{
  "attn_scale": 0.125,
  "init_std_qkv": 0.0268,
  "init_std_down": 0.00671,
  "dataset": "wikipedia_en"
}
MLP neurons of a small language model. Each row is named by its layer, matrix (down: output weights) and neuron, and shows model dimensions 0-212. Each number is 500 + 40 x the weight over its row's rms, rounded and kept within 0 to 999. Numbers have three digits each.
A block is one neuron, or neurons of one layer that tend to fire together. After each block is what it responds to, as a language model described it from the Wikipedia text at the highest values.

L2.down2030:536505495480526499507545519482544500449576458542464485545495485504482486441483530469416450565497431493461561483496530528444506488472567594469539547454510471471517524455553532510489493416505513495558545457467537536541521522503550492548516482443530588502453479491510477430566472437520459504514491465512528516490568493507546531538530503498490477498492539469500472535484476498445557523536506543455483498473424472558473501465542476581523494514526369543479440517519461493473536516524453543504535417529485518559460543456539499504472476534622452495454499556517449463459471520523516534549455446468473512475514520551433501451502602565508435548516542
Description: Mid-word consonant fragments. Single-consonant word pieces (l, z, v, k, h) split off inside a word, mostly names and rarer terms, e.g. rele-v-ant, O-z-one, Tan-z-ania, Al-v-arez.

L3.down477:502531556507504629532477485445535507528466459510485481539507540497436523508515486517500479588503515502530521440533471466470474515568480530629424545570510417476507486514437514516522496516539473483491519470433480456513480419485463484560543508432502511475495518516563490554471465448550523491521452451515527458525561453497493486500490554515535530535503530474492388499535453480459487530546533471477467459523538505556436530412483561530502508552501481525471463489473535513543506484582460452530418537492524418514500500527522501481503490495445460528453557485504499532515517484538496596598475462540472503483476558532630466540497518425551421435433530
L3.down531:504512518477572517522433549451511542470554569523531532550539516490470581523519487456516406500427476554513532502509484479516494483472473501476498531540501493560480592503477518520457504440491517484473526569524535490509515476581503517530481535453557508504484555554573514474522493467467484502556437515533513512456571508485551460503524538444507446499520408509571595594511472511547508458478502393554427512539471471476420398525520492474529498571540482476513420540520473549532469461542538444481443497526426513484517562496486542461531531493522468426493567496504561527527494497553433517518489537488545557487519523547484492461437492435562493532391475
L3.down567:457443507501515513495470432509507523512515527535489472516532442444530492545531486504491468420489491474474501563546523469530521464467456468509446439471443547483506557452568490482469470547566509455498461518548496500530538525517499401526509559477465508439490494487552522505544513425437435532515540485489548562517557524432422460468524558482496510515529516436475494523525491432506515539512516525504449482496497509453456470508525500471475459547532538476493516496536470483555452505623447433489405507436454528551443544500528495587516453522514542517524524536454446472483474526506499450448468486482546561509491469492516465524438511502543445464558500
L3.down632:488457522468534514477524465472599458454546485486539509560455464493439548505515527468433451491489569525493466492484493532452497507588482494401424477476527468590516507523424514504502478526525529481528539523524480520504537480566465515521469467486511486529556539500519538573524482526457479494445409452503447511487545491515382448531476430463531495530420436424570554519480491397506473506469501504482512508483491458471448482503474490548489507563487449466452480495478499529511513461586559531493470447488435482505516485480472513455470421569444528527485578486477516473483486528534533438545597485503467521475463520540473450457516434576506446494527507
L3.down798:436467534493485590499521497438488510507436524514519514554512441513438521484533457480479489480402504522497443482527496480458495482501508513490463420542489492529544502530545504518461592530493507519535511488507508450450637497455542457497498563469530546503527480480529488551474508479541613578516501511533465525556476513526544539471458529489548455473469487498515472500535517391463442536461462478512428439475480554497460502495493482483534462542481514469517516502531430468468523494552515509447402570477433465513416594483555519486438453494474511505480553461503529522521469495528413443484521503500532545499558453551520520447459424471586450522500503
L3.down1212:432512557491497531504534478490496538441456554490423578451524501534500528534524482510472427541452476448504491431512517535496509434506543536467536453587490477529547561455537482490535484585557548516551536478561449504501554438540551514525494507451511492449450481493564508502486567457505481527462575528480481461470486519462573459494548497526480502517551481481559548573474509468515496458482506507540447475514551488492521476518482477502457480520552538496468511501510547447509525512504502401461450523500505487550474562592434553502543508454529525470444505440527530465507520404484484494519452501492533559470525534541479473454475475531485458475525496
L3.down1703:453486493468541568519506522486521508547494474393521505528504521507493508548532485483477464512477548439481476516465446523553405505553456502443550503444505454516528576519436467559464528495519540473503507510532523536486550428485482458480502527496579508494453497437515518463501519460477555520485502509511471566461450452502499496517427586456541492460503483473477520519570526472541478505495483502434446486504507486441450448423517573495476554549526519526456513528503522498494540420525481457483435559537571499474455452466509473499523495567486526490459595504493529491493481464430489500497449582503578440608451528470520490509425522512627524529581481
L3.down2153:484423507499526497495455518484503588497495545488511475485487547513518504458572530506510510539446430445549401505533494526521495573495459522482475544482467499507470518464507508547437480500501526407517522515496519586398511514467464546572488452458572529527485490503558532448511441409521550545536488487498535507438505497442487503521507536468527513486430499461519515475560516507513553585486498511520517492548497413494443526494509467502423512542532465491442501535506463486503405478534455524499504443526508520463447515496483481593519472530475581476491487499484522451564474502478472507575462517540532479499490490471468454522477506544473441529488497
Description: Table row-ending pipe. The closing pipe at the end of a wiki table row, just before a line break, often after numbers such as stats, scores or dates.

L2.down1934:502441448514502524500530491453541495497487473478531510535530534526513578465498560562486472384447482531457479481436564503425518548495521537447459492510511500468540486521452581514479429512462506474486434480522479473571465535467499513535468568476465474473511540530519554479548411492453530413457585499486508506471481482513566544510549460457442576477449417482470500463462478497504570483473540532580539416509498521542403434492568392450477490460465589476471525485497454492569460511509500481527514423514450463441529471540548549522478497491478492544485460479507483492539495546523482456526418514434496525528454457422520514530515481516503531515493542
Description: Place-name tokens. Names of US states, cities and countries (or their final word piece) in running text and tables, such as York, Ohio, France, Peters-burg; occasionally other word-final pieces.

L3.down438:440460463548504467540467556456529491504526478503582579514529477504528462473480623537507502511479559469522483552462482474549554505463541524477480492451474553514491539470447481440558526490482515460542512492502486490485464513499546467490504490464564489538517557527502413474559506418396477485505490521491442531454502472515583524452541488515478573527569532478512512472392511481433493476525510522526496456481507550474499496529521442483381461484500589495515475446531554464558472505522465397485505505385494545530511466507495516474580476508507530423431516516501429486510442496495523526494507441514533539494523478516530465522469479531557497492466434
L3.down487:529498517558538448527507499517476515486540490564475438479480498469548510484507512467511470485543536511533467483525541425487490506502476441456475497455396522560506555541520440543410502529470493506469569552520527520442532487492535480542538524504496436575532498427472510551505484463515502491440447506520539518463501528427576499556510453586465508450485550484535541498502566475553502498544532582540470551519499426546508436530489503516497456482558505530532499487497527504479516547496483477535438478512503521472474484440535482467433442520474431589432510428464502436439496497532526451518447495506448549473520495554591526407458542481515471517445425
L3.down854:558490501521474505557488479545539518453525525448502526478492534509577530521498519538479514522483552569519575415484535505436582484501409536525494452458459472544534444436476546549474481531483466518473506379548530503491459486461475498473489487547556551567514491491489515516511531565488500530463565476525596482500587590560492559464453505503484523487494456501493550521435504441509427500563494525476531451457503532533462545562541496460496482501509465490568505435493462500546515486478525469502465418545459485483542430472447560492493538487442438483532559469473465509437468481517524520518422508451536493449500510481444535476448487519509517482415474
L3.down1518:483440474598539515476478566494436546489511493533473517564510522528515507471495552556526505449466619472511436479511497476513561555566469519463508486469506497462547484498433521492461429489521598467479533472481480495502474416522487417467482397550534478485534551548469478464563506435536522486510498431529491506506490542490525483456476464534455503560533471459467521521472482466432502494555494490464522476420495531476458505537531458492452551463399567547536525468448501523490466544469567469496576518453491515510503466507497479538492524542571505501528452478477490463480458434536495453536511463450513521468455517462520524552563523469573565474540395
L3.down1563:546442518463544522516526506522481519455644530500524491537443467541560533561489548469467543537534519531541519463520449472458535509502446525498509541467461469524531488510467521462489472521509521488520487510550483520469512427521486458570482477476564479528515523499570476453481385541526500465430474482538529461520485435501532485389488434523507532444434440521485445530478468474423506564517546568574571529496532488515551484484544449512461526523543506462536450468560506502486555459539454469522551506486428509477554460490491475523493447546441502471556518495519503522382478431528516507524416492522481601484556477498518417546545438483520528460508437
L3.down1601:466401513572542471464523489462512509408582555478514450553534473497469503531546577504508502530526514414587519495517471429509442492496520473499555509440521513500436459477469517518514487532491498471513517489497487473484543578489512547514503485462515496537500553584513482534512476525522390485496392516457406523485511490413587372532573432474399458559485552514472540508423553499467513536503492441506498535442535418524501519509438480580502532514483488474483556445500526561462469568460488478543510503510505556560493458409477469517485554554454480573497496538544527446453483469545471498573484419510537470518460488494463487456472551520472511397484477
L3.down1725:519399475453555522454501507484563424530541480470490500543443557492484552457482485521589504466501529578445485482509384468450518506569431455454544515475537534503516484434489472435509558499477451482521424509498560457441515549457520502432521448542450470566491478481428487510369491544545524510485441476502557507488463447541527536506490465524495493480500463485485455545533426481500498471443437497510477492396532457495475540466525552481548458472496519527550554500548414496524474535494510476498457540528501532541484464476502500442515455510431511430475524519480499504445502469459574484416550506472486496494472517515456588543553557532498519493569390
L3.down2379:474490499487508540464541507488494482483458570519438483569482511547444568603536530534562456547481551507559489517549526499533596504499482448458489466481555441515504473442426523467489399533507546524510403486520442532530502464511499478529383458492530528533493491552568514475567476498391528485416503449535400502520501539479551484504510455509499495509464549524526493544472519467482549527529478511460530494466539516546444485505509481510512438502520514498446479498502507555455492526479555570516499431507437461471496441543493513486501496523487540518492478438532421471504446543457464491508557447488494539415485470501555515539501479439575531429488459
Description: Place and nationality names. Tokens of place names and nationality adjectives, such as cities, US states and countries, often after "in" or a city name, e.g. York, Oreg(on), Japanese.

L5.down1032:475489433508472502485515556522435513489582484540445474516522528499633509496504529530536554469448396534536489503460466600478525479487506560521488494449509536632544449460563500521449502465485468520508515566467495542469549379563514509450527467462461476547476501517483549414449475527534517545559525500519548494494558508441564504541498374493513487497537467509560535558484464470565474504519499433589489534558534489534540527538487479482593511513564506491459444472433501509522508463584497488476470526531509465400537503389482487525434499442516548533630522491543512491533515492416448486537521543494494525476471477553540488489451501508479425558496426
L5.down1235:442505533514471455529586450486506547464476571479487517529541513550474509523510476489516535509462434463458520521469452493544450480456496420474545491530512426502390524513518469560530520498506538443497452524477479517488548465445558504540553513482479508459459530503569429496515534507479548540503458510516497551478406496520529518498528478547487551442596460512415536474536487514455513484542538523534479495526530532520515444449529502512416559480528468467455502531436548520462550442556511511569485483501544457533482440496435504464483554471531536483520494448532530480558416487500522561475438562504484514493520551602502523454486406532562525463439430
L5.down1245:451442487442439490463490495477460424475501466490497487521598566480541514538438464554491556491518485475467444459536494513489471584529522519490512501541469492570496419576552513588510465452480462483546508493501488533524492456593539533510522484430575486566559513429479451537530520464494412462465535455419516511564478488518553529471493441458457516457481490443488524489543488545490383533499513566548499531500527465518528460524459543455457510500539472462461469481423482468524545525551479487556468542522542478512572511569443449514507581563505516536473487532477495491527450496456535592548455508449583552502555461463473464505471463484468507533470556
L5.down1368:483499445485465532500444516494508458482506483536518435469509567514569516453458456495626536470496507497493509472526490546445509479490558527475509588441481526525531503495541568490500497463590469438470503580470510477422477542459502501510535440497517462521533510470539568511439476472482560502585498508500503455532509507486583475478508449439514503570440514586415567490486545481519492486505544528510450516582497572560518491509558498498529489463530536493470444459500518461494427518603520501556433454477447458481432523522492460440469516513493530515478561505510528479533478522482501537483492511447481499496516494452530496485584510537445389487460505
L5.down1881:527530575506512511477490487438481430550561499529431461478462520499519504494500466589554540452461501517552445476495517515538487511547407497575482461496510486518509448479530473445501455486547501480524480562435476458470507491527540467517456517372484468569462441487523478536557442413421618477400532477469526515539523522457494578534510500566479534539477433538505474507504446488510547483505457472489521533523422508503466453401505454557420537520483585491448480479416478458563497446461416462501449492469544477470486495535509548563484484466532519566456419553555499418476544497468495445479510489549511489500499498517449521545483500522457459506497413
L5.down2046:558422554573522519489445492478533527558467497563563532504555557518533481510533512587506504465510469546533510519458467449490533467519484502538502473505441468561486472496470488459507527470496528473556422444504403440545522577559427482474469521448523526531514473444501495459569481489459468556423498496487517536434502473462476508490505577508509462546567495483496470558545598529405473493474536506417553494521464471490542435518501513457498503482442413561473494482425519497576439508463414605516551572516413515484573540524536524507542534496540527477545447538506462545513503537488541462468441490517495472515480450507511527490532519543432513588508504
L5.down2133:467443522603544554444495452486535538527511581500478504515456506531583454518496550473450442449463534478466489517454432503491434468490531503533472468537554462506507424418490498430444499491486460457509524517432480461540463493499519468527507460539456585472482467501512497482473562497452490527425505454409527514544462568565496457457548555467471493500542489462510532458444567458424514520505535482506495476538488508519547436497468502509499457485480512405501454559463513460489445500464455496490491552469511474433486523464509524493459500481530502471500469488494578462457535450510524479555569543492548461429477480571512459558522467418419478442489535
L5.down2338:488425478512539569448455472429493573412446549518483449501571486533507458486511477514550548457551436484494477524486501586527541447552422593501522523413469537488554508481463561524550575479526531454503534492530541514483536508531485454511521474475517484480541538509523513495539495551541446406482551469548536445553592500482480420481484426491445431486508571521505528543469493536502477509524470525519573502522516451499549554509512510532475480500434551440443456481440446445564464537508458468397546529534466526448479447572499470492481509495463532558532451514536450477514591522541479495567564532487533507437541440445496495546477482510488493532454456
Description: Place-name endings; subject verbs. Final token of a place name after in, at or a comma, such as New York City, Rhode Island, Oregon; more weakly, was or is right after a person's name.

L3.down135:516511432477439440482490418543523465521500513438520507452467562484552514500488515537436513484427534476492460479461488479462460514501506535451480537422464555540505523466499506480502550533554527544541510452516456475513463438528488521537518574500498488466524430500494512432548540545415502455550556422476536480484526551564568554515486442554549473525501494482526499503465494571491499491520557579542520475444507422506463512474458429516423528524521506422544536450496508461522435509554530481558455514546446530506580558501469548519422555474499480511501515446462485505496454481491414523467423457531472519566484504449562563514529475512505467469450496
L3.down311:505485508557508549475477548477513529444536451585481547558521438471431503524560541566486493502502517508516477455514463431498568484565495478403507505494442480533623539509485528526418509500500500517507462505543493470473534518508483614461390498448587510424506474491564520506517500505468513519460552482527427531489498542502470466481538457495426477491507456538586586547414540532448547497532490501454516552459471425469491534512466433509475485492485477493417511512396472415463480540554489571469511425472522510475496475511492547544528489518457452523488488520479487517493551513467489511506561460552516530443466448491551489471516507480479481528486530
L3.down626:500541518522530459502490465486534450406540514539544472503518484436500561445416520470475530520523484471521481510529510432484501448439480468503563492498472475491520531513566428514570492490500540494538475467454555516534504557576486495505556559412565493509484526478560501411544514492472438565561534525470473489474454492548541516499489492434406440412496540527437463553504460563486478508522532564502493431548517537537503487482495449545497466491563534599464485465509447551573439458482551493495502469503567453520528569502486545594481452530489522476510444515438452472495416462540561530453498463430502569525522523532479544565518492585519457492473554
L3.down691:525493510509510500506486500471451523450506505456505494511534466473491493460487454507483517519453542436481520485453431462539513508479591503494469505519486570441480453494547494450486562555509487469535578496520567558493529516501551466472508471491575495465503485485472512526520468436474479496522442523420523526490507518571490533510528474538466544551565471551515523484489443508525511457488478529435432399505565523518533489538511504503496458475493467518511470505495517414521513481511501519449488482497513511496572470545515569559506543538511493481482575479511398512464426544525383492562569544452558459540491508519511518498536520535540468466496525
L3.down1295:517573502547551491558495517442507450488526509540472505504477490518542551491493491453479442554540523475583528458522484357537493496478461474497524419446552454481545530445539479488465468505524552484511475538420486470516515485501425445560430555481468457469563493516432445462529500500521543537461495523427435466486558489475483511467542531490512520411522511461516456468514537488458486552463563519522537457508525458478496534437515545506479500488442545504503451542524579440531481515462451471526481483484526520482530468515464531520504535506440494550576540528402446530459465572499486549603472525492464527422547541521493507595478471548619485489505403
L3.down2186:495665557479587541535526403533532521565536455514497499558429428441586529450513469476500488418443500557519516470457536430470531466529473577478515500490455428498537473501465505433482539534484499483497506441466478527564540568553531544511511472430469523503569469498506500377536544415547477494548526510497523487458513447502538506519421546531454459465549452519610452516555497465446497591437531576465571483543509443417504430475485506550421430467439462557489523502458535491523528473430536515488544395553441541483483499558462461576465520517474513487489548495477485504489486482480544450593502532482513460531482549499518470467485446508454508523523523
L3.down2347:521521488494551536464511506467491582516508507510529506528533551369472512362569503518527510514486573473459439469509448504468519504457524479470477537478486528427510558493421447449522472525561467464564492533472475390521503533494441460455519538533576592575499539485491500502607479468453493538501565509485464528471458533504488541539558495486500519454504496498489513514542480488502480476511528540498533501490528542512451474512470452506486472456554497492492619477513469458531478479541492556437555511478471536487517580522520460471546426505490523544424454573487506491520514493523543505556534562506514522551461517542494525463559493505500547581507462
L3.down2382:494596516485475541465576482449550590505534486432547433570475433474537552487569510537463538485429454567430504492512432433594543513482480455495524488458511519421511424494526462401406576499495473529489478515512500479519507534478565518539471453447524521461477438482486516400503560478511490501488444497487547536472568570501467480557472573510483501536509502439517492517525458534544501489480491548521567564533486453437538449526493499535500436545482542529461399426513447463530445586498477559465488539492508531468524526503482513487569515492576522461501537489498516458507436522524529536512483568424480484516447494501465499415516446441473451516537518
Description: Mid-word "l" fragments. Word-piece tokens containing "l" (also il, ra, al) split from a word's first letters, often at the start of quotes: B-l-ood, b-l-ues, Man-il-a.

L2.down791:482477503504477486476529527564474546460511517529554521532503459517484570559435464523462504464479431513480464572525460553494428481557486488463492423454459436526533490469533512471563501457514476467524441424545473513492459530444527521472411520469489468498442437510501509491551572405473536499559496574500512518431535515464511496457484399493451545474496509479541494517508503441523464482502552399509443493489452492488511539445503471511488426455547541464435524424570514442436477494522446577494495486513485521555450504489413542547529565552499552524486517529498465477453494485517475472508529467495483412488489491532523552481452510461532483535537478
Description: Table row-ending pipe. The closing pipe character at the end of a Wikipedia table row, after the last cell, usually a number like 0 or 2 or a blank cell, in stats tables.

L5.down1379:495448586503562413460513488545468514488558545486486518539448523544422521476602588559511502540465493519525476453463583461534543581514526551461564533442510528548467443408444568461549491496449494487496552499431545508510499542501468503526541518432486514537481458554535500488532467483503562467439544458537539580487391522513509490476501526499523531490510486474513537562433512523521488430592434517531512470481493518549486585529522448507446555502570528416515563494486544560549564503493430509464565492450436439511508486451477502427493508519474552506377519461489437461451476517462495497537509449584478480446474473450508522477491529553474469544497490
L5.down1447:490443535549492501445495472513503522580486496505503529526581462454564524564482431509480498485444490559551452451471501495453503501504502500527498509533539582516496495539518461466480452473502512594446468487501462491476475535474468513559473486435553577503481526572464502517447478513480488492503511528464507517541430592525464489468472534509544500430517478446552558493521468453463515498474464534481473522509502476519465480463501515504505552501530548551467504488406587507481497547505494473531440538477497551484487456587572423492531490486476582556454499499480450476524492459560480523525505448497578580494476523533485538522444467449571492554448554
L5.down1568:486528501466450523517520525484507448506504416506457552542518508569472484448513531474521495513500573558533537505533474444509498535495466590512460533506518538583544543512477496496450407420469549484495616485421546457481543485545509483526452475509502472510522477502493472506434480559470505402538487565508536504543477529512586466569471489535510539460451464552479437417520447549450472431537513522476407534561497483469471522585464563496473508466550537508546529427510472499497584452438536532487499500510519448447519489512498553491529447472538483490510563534549495534511512389483481523399454450521517536539473411472510548558502594513482473494520473
L5.down1939:555516541558443516478560467486491482479479497502486467479512503530496482477536513467522441509479506470492465503502522545516477474453384509462478529535512484522506506572459507466530503508455506550503485484471509481501540444480493497536500482484522567579466466501492451463562470464480515513441466509561550510549533531514500535474570489492563513407499440485484453482530523521511557453497470549478489476445506513494541534514496475416544498506465436512519498438474595516519502456506474538505454586494552492461466461538434510509435500439432538525497504439556532468566414566510630564456538507510578487532569526462482544561526569474509495409555552
L5.down2069:535472501503539545512511522549482532559535519478549449525489530513462487472522470415540462477551432547494523490509481549521457473514628446500473484492575533452484537518507478525442431532497485425541465550454561493521519492505535424583522510455500507515465457428597475454551510506460501528361491495445426529601474533500511515418484532464491525524505574536572510556523478505428545536494484476504464458457475498476572522402600527512483482500592483509477514502542495454546520605508531552561447515505576461510495555520496469560500504430497515510460492531474417465521484459487491475621588573487465558528516506518497502465514481432523451478505528
L5.down2217:532431464508469559536429553518494555431521449492539442507457516557587520485466433473454477472502533547422515481453496498492436538447473538568553563499525532536532515570558470460535541467536497588506514445537478538504451546442493580496483499543536486504513526555447497473508502547494537540518514531513525576525486374431534492545415451422517516493527497504530546480503471486549423519495472562543459528464515500479555425492477489515547489453498468589490493532556486505445493488446496468513497417542483542502528563525506500406522518511482456454515512509520493520529496406501470462487535477542466469494532521526474457498474520524559524513524522
L5.down2285:405431513517478553508561503484496492534393513518455528471530511488454520467472473479458562505501516459510489501570518505406501496549487536486511508534554495490548522525572476561473519472514521463541515491509490480509525476433551509478430507508437479513434505466495522538512545445498519430532570499527482453581564539415541494489469531506514463475486510515534531493593511469497503489524490481539502505539482481478509492503456431465518536563513531534515481436481592510481482464553506502509565467480497417446473522515428530547484507557499506532463480501519566444455572450461546521546525470511541534467486404555536501471495443514490425404469431
L5.down2489:512439539474533569538529470555478584498448457542573488469503557507429443490463537475496468507473505486488452534482460475512483496498467445515514543439552442547446502505543501456491479540467527508522447593494533440540493453448577571512503524555510483540427504557433555484482528501423570519512511504530484540460487468541519418513545521516514487488502534506464463569423536533451458522506524461496473474474568480484515509510436436531391478523546630518517493523502539495506513494561513475517527516528601512538371489524495620414450467532514529464540553492513564515523491459467504498437442518485562476537460453458573439439516504504483488539537495
Description: Table row-ending pipes. The closing pipe of a wiki table row, often after an empty cell, before a line break; also digits after currency signs ($200,000, €12,000,000).

L5.down478:523488509516433431480521485463473544495515520550487500508502500498524451526475540570637556504482585476521466531449537476496477523473445510493485488581498469558509547448482491420496488504480473479481560496528492510465491486462511495479548540430513511488445480469482557514556512480484557559487534481509553452534474514449493471512409576494475503475498506453460578410404524542489516511542454507507558531532487482524475555472521508528532386513525499518511455426494504465621516527503520512574529470448503556485505538478464533560532553440490470515464468494507483456492481469550434498410480510485522515495461489516495480451461480525414540478497529
L5.down530:517458483473433538484513545494512514552559559477521509511515508486488492509570471535465414526426454497480506449542443497429454491482581569474461495564551515482452502544534517548455550471483551523529481529434616509482445441487482441494483497533513475507477469475504491522517548503534445423501503473414544488528415464456499421505515488450538507445458493395454490486497479494462557515464462456493531549487540438507509502473481461494582584517469497502458545540519522573495516515460504523501462454498547487550511541450533474530466496439509544483528477490534530534555476480476503447540575518527441495501520587524516499507473469506469463509471553
L5.down581:475526499499457494481510567507461500496463486494489577432536463556496484585515541502468521500484492424501478453491553529505447634502451525498510488492468464504494572448402476470442476528516476515501457466569521477505467446473544534473519443461488552493466447553501395510537531540477450559498497539568561542544456508448500445515502529538495558439479484539617500497554456538555488469569554553509563460514481488452482505474492490443465544480519506494539479429531444465536496530480509464513518523525578479480424452513434454419531536498497468475506461465491472491533487555492498435512490463461493453551439573557563471462455511504503498529457426
L5.down843:449484515500478530496505517489541559507463464483464457478493532493533511483559450527437538485570531505467452482491541498484435476459481560528533476529517513500508474496580509572490528505488523457542466543418554459506480532497563575499473527486475507503516425459503546442533508485515470528392535571485533580568541568509508461476585539493521541556489503414558483462445521504541469490558538554581493536479446495533442458521583465486520553512470473634558442536518554526479497518604545420548477519451491520531509459446417487547490561483502470509485539514492457540525559497478447508394464500479487430501467531447499547467498459429498511550563509
L5.down1046:522538493496501415495559562524549485496497499527508503484516461508449497492512514550552477524464459494514472503519542528525541528479463379529488508507546469518550477459484530532458463601504529537494538464525484492543545489555531506472521526546514527528574530471547538528576486477491534549508603493428510529560522535513470449528454538522431520499527459573439467390504474453537503482522471475490578533496472505424499485530477513556510463531458521524462484548393515510486427415487416445554457514551480543550486498526528444521588481486512489484521485475539466577477513518423513530481427522525560533512566499549570481485498475453510548533553536
L5.down1550:561514480507498483502478506518489539503590508510485550475486494522418512502506514505495487503459536489453563458422556482539500565527499500539428548490440583391421561496480486513555490497463525426559489536532545540508508526519504510467582547512528493506478523497420511446461528561464525552584479433511488461544522471504488540495466517502530465454486613493459524455475463468477535486562514518451551537496442518506531483455498459475555461537477475399528458536525487502510494533516474618505533526424486480498493513526463443563457539508500521450541517445562512483511560545505544450511493512474440513541546580516541479599505574470551513527472454
L5.down1578:481552525492454566547465514487442523522581482584539632410511530524554500521514518486510525559467486581502515549475557462507636489548485560452535500437528490491521487567480490498459452444529465506495495551490529568453516445512522544480471525457540560516504534514467471529457522491490433544502460539470525574505589586484526574430442528499592551502475571473464542519424453541483505480532518468497582535436506444511448499524510561489474521501545535498481463462484481501523472589551539556523529500513477489507515397410454484506419509500486485436547440433523554499447531530514445479511498526610446586498519476501524534522508431452475523491514449
L5.down2323:440493554567493452514512646526493483448521456499430494505489546512447475466493535468460440543508495598553446516534584528494477512452453479498502544423474453519529454504425402542499490457494445530523517435592490563619438426439498495529465508503509402528450405504505536478469419547516479518449504535463391581447525565534486465433479424473547452531548506535508415559505506500485531518563495437516521509520447454557493474441433475506509440502530489428417512559533528577443503534523536499473513547484513480451412470506499474463495473517464484458496496557499496530466497489455515478689470540478499509458529485526475499491396413430553436448528431
Description: Second piece after D/N. Short word-piece fragments right after a one-letter or short word start, mostly D or N, inside split names and rare words, as in D-l-ouhý, D-ig-by, N-od-dy.